python train.py --norm_place="pre" --norm_eps=1e-05 --tie_word_embeddings=false --init_std_down=0.0 --schedule="wsd"
MLP neurons of a small language model. Each row is named by its layer, matrix (gate and up: input weights) and neuron, and shows model dimensions 48-111. Each number is 128 + 24 x the weight over its row's rms, rounded and kept within 0 to 255. A neuron's up and down rows have the sign that makes its largest values positive.
A block is one neuron, or neurons of one layer that tend to fire together. After each block is what it responds to, as a language model described it from the Wikipedia text at the highest values.

L23.gate221 [161  86 149 109 110 156 122 114 170 137 139 126 121 128 113 125 123 164 122 122  71 134 118 100 107  86 141 142 141 130 182 133  99 150 185 129 105  93 164 154 103 158 107 126 174 128 120 122 114 132 142 115 144 163  99 119  94 109 115 120 168 169 169 133]
L23.up221 [107 118 116  95 105 171 143 122 123  93 132 129 133 139  79 137 139 153 135 154 126 200 120 117 160 151 117  94 137 146 140 121 131 146 143 127  77 102 151 156 155 172 121 151 126 113 113 111 142 132 150 136 105 127 140 148 115  98 139 109 106 167 145 144]
L23.gate262 [122 142 142 140 100 106 149 143 151 137 154 115 122 114 141 124 139 111 143 116 141 109 131 132 168  62 107 113 157 132 132 154 105 146 123 140 128 163 112 190  79  90 138 139 139  93  94 136 137 178 124 187 128 112 113 129 122 104 123  87 156 171 127 136]
L23.up262 [104 112 145 115 100 122 139 131 144 160 125 120 136  86 123 138 141 126  97 122 110  96 165 125 160  94 151 119 133 121 156 108 140 101 103 118 139 163 132 190 169 168 143 111 150 140 141 127 155 120 131 138 163 168 133  79 126 117 146 133 127 157 116 119]
L23.gate418 [120 153 110 143 161 145 159 145 110 154 170 168 141 128 141 128  97 149 118 129 156 111 111 150  85 156 128 115 130 143 131 131 157 103  93 129 105 112 116 147 125 139 121 104 195 129 105 145  90 161 123 142 132 141 148 123 124  96 154  85 157 173 118 127]
L23.up418 [155 142 105 137 162 149 134 109 142  82 157 129 148 153 132 136 131 139 123  87 112 111 146 163 113  90 137  80 145 107 136  95 129 149 149 120 121 172 148 136  97 135 107 119 128 126 130  92 152 134 137 148 113 143 110  96 140 152 113 120 146 127  94 106]
L23.gate458 [147 120 115  96 138 129 147 130 145 141 127 123 151 134  88 142 134 147  90 128 144  91 135 123 134 112  92  82 106 120 101 120 117 132  97  96 160 126 119 104  99 100 165 133 109 126 178 129 127 123  87 144  97 152  99 165 178 140 139  53 139 126 142 158]
L23.up458 [ 79 131 154 108 123 155 130 124 136  99 132 125 144 108  56 130 136 102 153 153 177 148 130 124 133 127 113 105 151 101 104 165 117 151 182 123 102 135 134 107 111 118  89 121 127 139 108 142 152 175 113 140 128 129 165 162 144  95 123 103 103 132  94 141]
Indefinite article "a". The indefinite article "a" (sometimes "A") opening a noun phrase after verbs or prepositions, as in "a nervous", "a few years", "a day".

L6.gate57 [154  94 116  74 111 125 133 134 155 146 174 117 123 139 175 135 145 101 118 148 115 112 180 101 161 118 138  83 127 127 117 123 143  75  82 182 110 119 136 181 116 134 131 127 144 138 132 132 120 155 134 105 111 131 122 168 117 120 154 116 119  94 113 143]
L6.up57 [145  98 139  97 112 122 127  87  88 162 137  86 149 134 111 135 124  87 143 124 121 128 126 149 113 112 122 157 137 122 123 125 135 105 125 121 136 115 156 102 111 168 163  78 175 150 152 121 146 104  92 129 123 155  95 162 162 114 126 105 108 143 119 124]
L6.gate275 [110 157 139 105 130 127  94 159  93 153 134 124 101 147 152 114 139  95 125 146 169 130  97  73  89 115 116 115 150 103 141 130 119 160 121 119 141 112 104 131 139 133 141 102  86 158 100  81 108 116 162 105 109 127 141 153 133 125  98 108 126 125 119 115]
L6.up275 [148 164 121 145 163 141  65 123 131 123 119  99 133  99 132 144 119  91 117 147 150 140 131 128 128 101  93  94 122 112 169  98 153 129 172 138 113 179 124 118 113 108 150 125 124 122 115 109 117 134 137 154 116 125 116 139 127 132  94 132 104  94  84 145]
L6.gate329 [141  82 139 147  74  98 127  76  93 126 183  92 122 103 162 106 113 144 119 163 124 117 111 103 139 127 128 107 155 100 137  96 126 160  74 145 147 117 134 132  81 121 118 154 141 132 120 155 156 131 138 131  83 149 101 120 150 122 139  98 113 116 133 120]
L6.up329 [140 111 128 125  89 112 142 118  75 124 136 128 112 139 146 102 104  97 166 121 109 152 129 140 102 175 147 106 138 110 133 115 129 146  75 141 144 136 145 123 118 138 123  87 113 168 135 148 112 177 124 167 118 131 141 146  70 139 128 112 151 138 109 119]
L6.gate440 [108 135 101 122 117  88 118 115 148 107 181 121 137 154 110 120 176 105 118 107 111 152  76 146 102 101 137 128 123 134 147 142 153 134 135 175 124 125 137 149  87 102  94 138 106 124 142 114 133 151 141 138  96 112 127 141 124  76 168 137  96 119 113 106]
L6.up440 [ 76 141  90 116  80 137 126 115 102  88 158  93 146 188 167 121  97  96 131 170 144 120 110 157 145 114 151 129 146 130 137 117 130 140 125 162 129 124 134 150 112 149  84  85 131 109 190 101 140 118 133 124 108 118  91 114 137  96 134  92  90 109 108 126]
Single digits before delimiters. Standalone single-digit number tokens ending in a space, mostly table cells between pipes plus dates and counts ("5 July", "4 GB"); sometimes "o" in Road.

L6.gate118 [139 115  88 125 119 133  82 128 109 122 135  95 159 105 134 174 143 139 140 102 105 159 144 115 155 149 108 134 161 103 122 134 115 134 101 130 174 121 116 164 158 130 127  95 137 155 111 170 118 152 148 128 123 121 109 157 128  95 137  98 122 133 133 135]
L6.up118 [179 130 121 163 106 161 141 132 112 148 146 106 156 149 150 138 128 120 121 106 104 143 128 126 130 124 135 103 109 100 116 140 141 107 145 128 139 130 110 140 142 128 128  74 107 114 114  98 134 168 128 130 135 125  94 139 157 118 170  99 101 121 123 100]
L6.gate138 [126 142 136 112 167  93 145 108 162 138 138 153 150 154 158 134 158 114 102 123 138 130 149  87 101 133 143 121 101 116 152 121 154 105  98 141 133 158 115 125 167 116 172 111 130 134 149 101 122 130 136 127 122 132 129  94  46 123 125 161 110 143  85 112]
L6.up138 [162  97 134 143 156 133 150 163 121 116  90 128 142 146 125  75 136 145 140 107 158  85 128 146 146 153  93  97 134 121 119 133 148 141 136 143 124 151 144 139  93 139 111 105 126  99 136 138  69 165 124 157 130 149 120 111 121 137 129 121 130 155  90 116]
L6.gate177 [128 128 126 122 151 129  97 135 120 152 171 137 143 129 123 118 134 108 115 103  92 165 148 149 161 116 166 169 142 182 157 160 137 124 131 106 102 121 118 143  79 119 161 151 145 153 118 132 143 106 121 122 102 123 124 126 115 119 134 125 140 190 160 185]
L6.up177 [ 99 177 127 130 155 127 119 131 147 149 191 122 118  85 157 136 110  76  95 116 136 147 100 181 145 147 105 146 116 194 101 147 149 116 151 145 131 151 174 157 176 141 165 123 154 126 136 130  97 123 129 136 167 152 143 135 149 133 151 122 121 125 121 123]
L6.gate432 [168 112 132 102 135 148 182 103 108 147 127 112 158 102 113 167  88 125 150 135 142  88 118 120 132 154 114 118 118  84 121 125 106 196  94 132 119 118 141 127 100 127 143 165  89 115 148 151 135 105 140 124  97 128 104 163 134 117 117  89 128  83 121 105]
L6.up432 [104 124 101  92 110 146 111 107 150 142 118 136 164 153 137 104 139 138 144 130 169 106 156 114 158 160  99 169 127 126  87 115 150 175  68 138 136  82 120 135 128 159 156 136 158 113 145 143 147 147 150  96 118 107  93 180  94 131 106 146 124 139 150 125]
Mid-word fragments after an initial letter. Word-piece continuations that follow a split-off first letter or syllable, mostly "our" in four/fourth, also ag(ed/ainst), igh (weight, fighting), str (construction).

L23.gate319 [156 134 157 106 127 155 142 150 137 125 115 139 150 151 114 143 128 165 123 179 120 143 141 146 127  76 106 135 116 144 164 161 160  83 130 105 173 151 101 104 159 120 134 160 157 117 101 135 122  75 126 123 106 112 159 174  97 132 123 144 110 161 135 159]
L23.up319 [143 105 145 147 141 136  81 153  97 125 122 145 136 106 111 117 118 134 143 155 153 121 138 138 114 137 130 123 155 112 157 114 117 112 145 120 105 137 117 122 120 101  58 111 153 112  98  92  77 111 121 109 108 138  83 132  80 117 102 115 112 130 176 130]
L23.gate364 [113 149 134 134 187 132  97 151 111 123 113 104 151 147 131 130 103 160 126  72 133 157 131 142  90  85  92 151 166 129  83 131  99 155  86  78 134 125 154 154 109  84 135 146 133 145 146  74 143 155 146 133 156 103 128 108 106 129 122 158 115  93 168 130]
L23.up364 [155 127 119 110 137 168 135 113 168 158 181 155 144 194 103 131 120 146 113 125 150  83 102 154 148 115 144 157 102 137 100 143 138 130 128 127 112 141 101 107 161 137  83  91 143 140 181 128 130 114 145 123 155 116 147  98 153 108 150 128 143 126 154 147]
L23.gate391 [131  92 126 140 174 150 152 151 100 147 134  91 139 149 142 171 102 133 110 157 190 113 133  89 132 124 151 125 175 116 130  92 102 154 152 107  97 155 117 150 140 151 136 120 134  82 135 139  78 120 117 155 131 138 168 110 107 161 135 118 129  75 110 136]
L23.up391 [114 149 173 122 143 147 132 161 135 123 117 146 188 101 102 127 153 149 123 108 144 138 148 133 169 137 110 135 108 119 115 117 136 179 138 120 154 184 170 157 157 106 163 176 115 110  91 135 124 119 110 137 145 103 169 154 129 109 152 108 104 142 126 105]
L23.gate400 [126 120 126 129 158 107 107 132 142 124  87 115 128 147 126 139 118 114 110 143 112 120 104 146 166 128 136  89 145 102  84  96 201 155 129  92 162  96 137 145 131 135 117 151 133 128 138 109 134 165 120 138 121 135 101 106 120 142 107 110  92 103 145 105]
L23.up400 [130 112  85 131 101 155  86 145 101 156 165 128 127 211 141 135  99 109 143 119 106 109 108 120 157 109 130 136 139 108 118 137 150 138 132 105 122 101  89 134  98 122  66 145 175 156 150 113 126 132 128 100 125 108 129 153 122 152 151 154 123  87 107 173]
Clause-introducing connective endings. Final word pieces of sentence-opening prepositions and clause-linking words (Follow-ing, Dur-ing, Af-ter, According to), report verbs before that (announc-ed, mean-t), and relative that/which.

L23.gate180 [126 135 128 112 156 101  99  79 174  90 143 134 127 122 139 116 120 133  92  84 115 107 160 105 160 116 155  97 177 148 116  97 108 139 123 130 110 112  98 122 179 113 116 133 116 146 159 167 143 142  95 112  91  94 154 123  79 101 144 136 142 117 113  90]
L23.up180 [140 138 122 167 109 148  85 138 140 130 190 150 163  80 130 101 149 142 116 125 103  97 125 159 119  85 147 139 148 149 135 146 116 105 146 107 127 133 115 109 123 101 103 142 148 133 128  73 155 116  64 159 162 145 120 122 158 121 144 120 118 143 126 146]
L23.gate230 [124 142 149 155  92 120 160 137 129 141 166  92 117  97 129 138 134 157 100 117 117 180 126  98 126 173 125 107 130 103 135 129 145 115 120 134 114 170 116 174 117 110 154 115  93 148 143 118 138 154 140 151 139 133 143 148 116  77 125 134  90 163  89 107]
L23.up230 [129 122 143 117 132 102 117 128 156 149 169 116 109 130 117 147  88 121 104 130 150 140 132  94 110  82 115 124 162 134 149 140 149 127 131 114 142 164 125 113 122 124 117 134  75 145 108  78 157 114 125 122 143 181 139 190 102 103 121 167 121 164 128 117]
L23.gate296 [134 129 125 120 127 137 111 162 186 126 162 163 176 135 160 112 107 154  91 124 112 141  99 150 131 132 116 146 124 122 116 149 116 127 138  83 167 146 108 121 125  83 149 102 115 117 103 101 132 138 111 139 141 122 139  98 125 106 144 139 209 133 121 146]
L23.up296 [156 184 109  91 114 144 129 165 163  83 134 148 154 140 128 126 168 112 114  98 150 142 124 172  97 103 110 143 135 116  92 129 114 128 129 110 110 145 160 133 136  77  75 132 124 100 109  90 143 138 155 142 155 179 123 106 112  95 112 162 140 114 104 119]
L23.gate330 [159 139 114 133 135 111 126 123 124 133 117  92 124 129 134 158 132 142 155 173 108 127 136 121 117 157 132 159 121 135 131 125 119 115 134 147  93 118 120 122 131  99 131 118 106  87 100  67 189  95 168 145  92 152 122  74 161  98 150 171 118 165 118 125]
L23.up330 [109 140 136 147 160  63 157 129 167 142 166 125 121 121 114 143 125 116 127 126 149 152 139 156 112 111 110 136 136 112 103  71 118 150 160 102 152 148 165 140 143 134 137 123 139 137 108  73 131 136 141 139 118 137 167 169 150 144 119 147 114 157 123 119]
Word-initial f fragment. Fires on a word's first piece when split off, mostly a lone f starting a lowercase word (family, failure, faculty), also 19 opening years.

L5.gate342 [ 95 108 128  94 121 134 109 113 156  88 120 124  89  93 157 120 124 139 128  99 100 105 125 142 121 156 131 111 142 121 107  74 184 112 110 112 129 133  99 158 131 164 129 126 107  98 112 126  86  94 140 175  96 126 164 122 147 153 113 120 125 136 121  97]
L5.up342 [109 166 125 102 148 140 156 140 150 128  95 111 122 109 168 133 105 152  93  94 120 122 123 102  89  95  80 140 158 105 103 113 135 149 116 128 110 127 138 116 133 168 112 116  89 111  64 143 147 117 167 151  97 120 139 130 120 142 105 100 128 125 113 101]
Word-final suffix pieces. Final word-piece tokens ending with a space that complete a split word, mostly -ly, -st, -t, -y, e.g. new|ly, fir|st, mos|t, Categor|y.

L5.gate369 [135 166 155 179 155 150 161  79 155 123 157 145  99 149 106 130 128 158 127  95 122 150 109 111 158 162 147 135 133 126 133 157 142 142 111 124 132 126 140 129 158 130 156 115 158  62  96 135 120 139 146 125 140 118 102 162 133 105 112 108 124 148 121 117]
L5.up369 [102 170 162 179 166 110 160  87 134 138 162 133  86 131  88 132 135 150 132 132 120 151  99 123 155 178 131 112 133 122 141 138 136 134 103 149 113  90 176 141 136 112 129 127 152 140 144 151 125 175 141 161 144 103  79 124 133 104 106 104 138 143 131 115]
Mid-number digits and word fragments. Digits (mostly 9) inside multi-digit numbers in tables and statistics, e.g. 35.9, 2,948; also mid-word pieces like ul, our, it, ex.

L23.gate127 [172 103 181 116 111 116 152 104 130 164 151 125 111 101 178 121 136 141  93 143 122 170 100 125  92 107 146 122 155 166 142 129 138 157 122 132  90 127 138 112 119 111 133 112 121 155  75  78  90 167 156 111 130 158 133 116 120 127 149 113 140 141 145 159]
L23.up127 [148 108 139 150 138 144 129 175 120 136 142 136 121 112 139 128 161 110 167 144 135 120  95 139 142 132 159 134 144 153 170 114 140 137 106 136 159 120 139 113 151 155 111 133 108 118 105 135  95 143 138 138 114 125  57 102 132  80 110 151 114  99  67 106]
L23.gate142 [128 128  87 118  81 118 105 120 125 126 159 132 115  93 117 156 164 136 141 107  90 143 167  78  77 117 130 151 137 113 151 142 156 132 121 113 140 119  80 121 144  96 150 123  80  70 180 112 111 152 156 119 156 127 136 128 189 140 121 165 109 120 125 149]
L23.up142 [ 97 133 115 131 111 109 132 130 131 101 126 109 140 120 123 198 134 144 149 131 133 131 141 112  90 136 164 133  89 108 110 131 118 137 168 106 134 156 113 165 119 154 130 112 101 126 128 102 165 140  98 164 100 135 131 122 152 125 132 127 119 152 156 135]
L23.gate249 [147 114 110 166  93 117 147 141 114 134  97  92 103 117 145 156 129 164 120 138 130 130 141 117 154 167 121 150 116 124 140 127 134 122  81  84 127 173 150  76  84 132 118 169 131 108 131  91 132 129 126 114 152 122 112 139  90 132 160 147 137 116 128 151]
L23.up249 [158 131 120 118  74 108 126 127 158 135 139 130 148 120 104 169 136 143 151 140 141 120 126 101 133 127 132 137 145 150 115 144 113 164 121 152 175  72  86 125 117 175 120 112 146 111 154 139 116 188 161  76 116  81 141 158 141 170 135 124 146 156 112 137]
L23.gate404 [130 151 128 127 141 109 126 118 148 149 105 120 153 104 113 144 112 117 140  77 134 125 133 140 112  65 122 137 134 121  91 140 129 130 141 138 181 149 151 116 110  89 133 147 117  96 141 159  96 140 182 138 126 110 154 112  94  91 121 119  83 115 126 132]
L23.up404 [100 133  96  96 142 140  90 116 155 144 122 127  95  87  91  91 140 120 107 116 118 146 165 149 123 148 150 149 121 124 110 133 135 129 107 118 145 126 105 134 141 107 123 129 121 129  84 141  59 117 150 131 145 132  96 155  57 123 147 129 147  86 134 141]
Table row ends; word-initial pieces. Line breaks right after the closing | of a Wikipedia table row, and opening pieces of split words, especially per in performed, performance, permanent.

L5.gate330 [123 136 120  94 144 144 103  80 145 143 131 127 165 155 160 113 135 164 128 137  86 132 144 110 128  98  82 149  75 101 143 161 131  87 127 139 144 166 101 111 125 116 139 109  61 152 109 131  96  96 161 112 115 124 139 160 169 118 143 169 145 118 169 133]
L5.up330 [134 159 137 174 155 139 166 140 158 104  94 157 146 144 136 105 123 142 148 132 138 142 135 175 150 183 123 126 128 152 145 109 120 123 140 137 124 139  89 117 111 180 154 120 111 100 102 132 107 126 118 148 145  99 154 115 117 119 128 144 130 138 142 158]
Mid-word "res"/"es" fragments. Word-internal pieces like res, es, ers, os, mostly after a prefix fragment, as in rep-res-ent, dep-res-sion, R-es-ult, prof-es-sional.

L5.gate82 [ 96 107 106 117 143 119 140  96 123 123 127 118 129 125 140 145 125  85  75 153 123 100  86 144 122 148 146  94 167 171 141 117 133 101  81 130 122 132 130 145 111  94 130  94 120 132 145 108 138 113 127 116  78 132 113 115 135 160 154 122 102 112 133 123]
L5.up82 [132 100  86 122 132 117 122  85 123 182 110 120 122 134 154 141 135 111 108 150 112  96 132 143 122 133  91  75 173 149 174 107 122 137  83 147 132 120 107 151 105  91  98 104  95 126 154 132 135 113 144 175  83 117 159 101 103 132 174 113 121 110 120 109]
Number-final digits in tables. The last digit of a number, tokenized together with its trailing space, mostly in pipe-delimited stats tables (the 6 in |6|, the 6 in 16 November, the 5 in 75 kg).

L6.gate39 [177 118 102 119 154  95 121 126 161 138 166 133 126 105 120  80 125 153 114 131 129 144  94 147 121 131 129 103 140 136 107 135 132  90 121  94 100 139 132  93 142 131 161 153 139 179  82 131  75 119  86 118 152 140 122  97  94 134 139 135 118 166 112 119]
L6.up39 [142 108  83 101 145 132 120 114 165 121 148 124 105  71 119 129 118 179 132 162 152 123  85 131  99 105  83 117  91 135 115 114  87 143 103 122  99 113 130 105  93 128  99 126 159 142 122 132  82  73 112 105  85 138 109 106 117 127 139 123  90 133 100 118]
L6.gate43 [119 107  70 103 141 125  90 181 119  85 140 124 141 150 146  71 124 137 129 143 157 128 102 141 144 124  75 125  95 140 138 160 153 114  87 131 109 129 134 113 174 117 108 127 142  97  88 142 149 115 104 126 117 123  91 127 159 139 185 113 117 131 158 131]
L6.up43 [157 168 108 115 116 122 157 141 117  69 166 166 101 140 105 121  89 109 123 138 129 141 121 103  99 102 141 152 121 116 151 137 110 137  89  94 140 133 152 115 130 143 134  98 142  94 151 120 159 142 152 126  84 104  89 153 137 133 125 119 122 158 108 124]
L6.gate271 [135 145  88  98 130 125 138 133 121 129 140 112 115  89 168 106 110 130  94 122 126 135 137 119 133 145 146 106 116 101 101 139 117 117 114  86 114 190 152 149 147 120  97 163 121  89 110 132 142 131  85 109 113 102  96 178 164 138 121 158 160 126 126 131]
L6.up271 [117 143 143 131 117 123  81 113 157 135 143 129 155 129 137 122  89 121 102 133 167 167 137 138 143 132 146 121 125 145 106 106 112 113  81 141 137  84 110 137 138 137 149 132 117 112 125 139  91 121 136 146 138  79 159 187  92 122 136 103 174 141 119 113]
L6.gate392 [113 145  52 126 143 145 135 130 171 117 115 157 105 125 156 101 135 151 114 133 175 165 124 139 150 119 149 101 110 148 145 124 110 104 132 126 112 121 122 115 144 107 168  99 111 128 127 125 123 144 140  88 129  90 142 140 164  92 148 148 165 142 110 123]
L6.up392 [144 152  68 111 157 142 111 157 119 117 116 157 132 124 152 118 123 138  76 133 150 148 106  93 124 116 131  99 111 177 118 171 103 112 128 140 140 131 119 123 131  98 180 126 116 124 158  92 133 119 144 124 121 124 117 116 152 102 141 125 137 148  59 120]
Mid-word "os" vowel pieces. Vowel-initial word-middle pieces, mostly "os" after an initial consonant (h-os-pital, l-os-t, cl-os-e), also "er", "of", "es" (v-er-sion, of-ten).

L6.gate117 [ 95 119 143 118 129 126 116 121 179 118 159 147 116 120 153  95 108 136 144 155 122 136 110 128 115 106 186 111 122  85 107 111 165 156 134  65 102 110 109 109 132 131 123 145 143 100 117 129 160  78 116 160 142  94 148 130 144 151 156 169  95 109 175 146]
L6.up117 [103  96 164 129 112 107 101 109 117 149 149 157 132 131 166 103 123 131 151 158 138 125 133 109  94 119 169 130 111  72 119  79 140 153 136  48 126  81 103 108 118 131 143 184 148  95 146 120 133 126 129 160 143 102 134 154 143 153 123 126 102 121 168 154]
L6.gate183 [149  91 128 103 134 172 111 124 141 128 136 125 169 115 114 107 110 102 149 132 139 134 152 177 109  97  96  81 135 142 114 116 137  82 122 125 115 162 131 111 123 143  94 129 111 142 135 147 121 146 129 145 143  84 140 147 134 154 139 168 137 145 140 140]
L6.up183 [140 107 114  98 133 173 117 163 176 153 121 120 154 117 128 121 139 102 139 144  93 169 164 163  81  98  80 100  99 123 129 133 120  92 157 130 119 151 104 104 123 151 128 137 139 148 144 119 142 120 157 116 124  77 131 164  81 145 109 162 127 101 140  96]
L6.gate335 [150  79 138 118 142 100 151 133 108 136 165 114  78 143 147 104 162 111 115 131 138 178 125 142 121  88 100 113 126 123 102 101  96 120  97 104 151 176  96 108 145 146  75 130 125 194  93 114 128 172 144 144 124 116 103  85 103 147 144 128 171 167 165 132]
L6.up335 [115 133 134 147 135 112 104 128 130 128 167 145  99 136 151  95 123 126 184 130 152 116 143 159 120 120 134 153 123 121  93 124 128  88 130  86  69 129 168 132 186 112 112 118 107 143 100 152 118 144 110 116 140 128 112  90 116 101 141 126 119 115 168 153]
L6.gate400 [137 148 126 102 157 140 104 125 160  97 129 122 129 155 170 142 129 145  97  91  86 155 145 136 127 124 106 145 115 137 141 110 116  96  92 117 156 125 117 127 117 137 154  90 123 134 119 135  93 156 124 108 108 138 138 143 177 119 137 164 117 133 151 131]
L6.up400 [141 151 138  81 164 113 110 135 131 131 174 158 134 105 118 111 158 102 139 128 137 115 155 136 156 134 133 111 115 138 107 105 108 153  84 149 134 153 136  90  79 113 131 111 136  99  81 146 115 156 129 124 121 143 192  65 122  98 151 168 121  98 128 148]
Role-marking "as". The word "as" after a clause, introducing a role or capacity (as a guitarist, as the candidate); also word-start pieces such as res in results/responsible and bu in but.

L6.gate40 [123 123 118 134 120 132 108 133 149 123 151 168 164 132 153  91  96 138 118 125 141 141 142 117 111 140 137 159  65 160 122 112 140 120 109 154 102 136 166 154 142 170 150 199 147 115 162 125 115 155 116 116 148 132  90 143  80 161 154  95 141 115 131 108]
L6.up40 [173 101  98 124 118 148 122 129 160 128 146 148 115 145  69 149 139 152 135 151 142  94 103 143 151 122  82 109 125 108 125 116 133 133 121 118 111 111 135 127  94 126 165  95 121 128 109 137 141 134 180 130 150 117 151  57 124 104 107 157 112 147 145 103]
L6.gate419 [149  84 111 111 136 154 135 122 112 108 151 127 112  96  96 157 108 135 169 159 176 115 133 121 132 133 137 146 164 129 134  86 118 139 132 131 107 121 129 172 172 106 119 128 134 127  98 129 181 140  97 123 131 110  99 160 108 124 116  92 125 160 131 118]
L6.up419 [147 124 122 111 111 152 193 128 114 172 167 124 105 132 139 130  95  79 149 127 206 110 183 109 139  95 139 152 133 117 132  89  94 151 125 145 120 135  95 139 150 118 143 147 159 173  94 119 113 186 102 162 153  95 116 135  96 119 112 143 111 120 163 117]
L6.gate449 [125 110 147 159 150 124 115 144 104 113 102 163 118  83  92 117  97 134 139 149 113 134 132 151  70 125 113 175 105 130 105 145 140  88 101 114 105 130 117 155 100 165 144 171 110  76 141 123 134 155 133 126 104 135 149 125 127 128 144 107 180  60 154 151]
L6.up449 [161 141 127 139 158 142 102 103 119 119 170 174 157 134  86 110 145 175  94 130 133 131 134 153  93 118 108 117 127 184 141 125  93 112  99 107 117 135 106 131 136 184 129 119 120  84 109  98 152 151 152 135  98  94 169 145 100  96 150  90 116 121 113 123]
L6.gate466 [128  92 143  99 124 129 161 115 144 162 143 119 119 140 144 131 143  87 152 139  78 138 109 178 116 148 131  87 139 132 117 135 122 110  94  99 104 118 137 121 160 133 134 135 170  82  86  79 130 131 125  97 110 137 125 117 136 163 147 151 161 150 142  96]
L6.up466 [138 109 122 127 166 126 130 149 147 149 162 137 113 121 124 129 160  99 161 134 117 125 128 160 113 153 124 120 149 154 115 152 128 148 139 132 116 122 112 130 163 137  98 160 180 128 162 101 160 127 132 132 118 160 128 148 123 184 184 122 143 137 119  99]
Determiner-like word endings. Final pieces of determiners and modifiers before a noun, often at line or section start: O-ther, a/an, Tot-al, An-y, h-er.

L5.gate127 [123  98 138 105  97 108 111 141  95 179  56  89 129 112 142  98  78 151 133 157 130 137 185 166 164 150 131 129 127 100 142 113 119 148  89  97 150 170 131 130 179 146 121 121 143  89 131 110 122 108 150 123  73 108  96 137 179 104 164 116 119 120 138 184]
L5.up127 [138 176  89 107 145 175  90 113 168 137 126 104 153  91 147 109 119 138 144 146 112 154 117  99 129 116 137 104 135 166 114 146 158  96  61 116 174 106 151 146 137 101 125  99 194 142 141 118 122 145 101 105  76 128  73 144  95 133 127 118 110 142 138 162]
Mid-word "os" fragments. Mostly the word piece "os" inside or ending words and names (Komnenos, closed, ecosystems), plus split-off capital "R" (Rodgers, GBR) and heading "=" marks.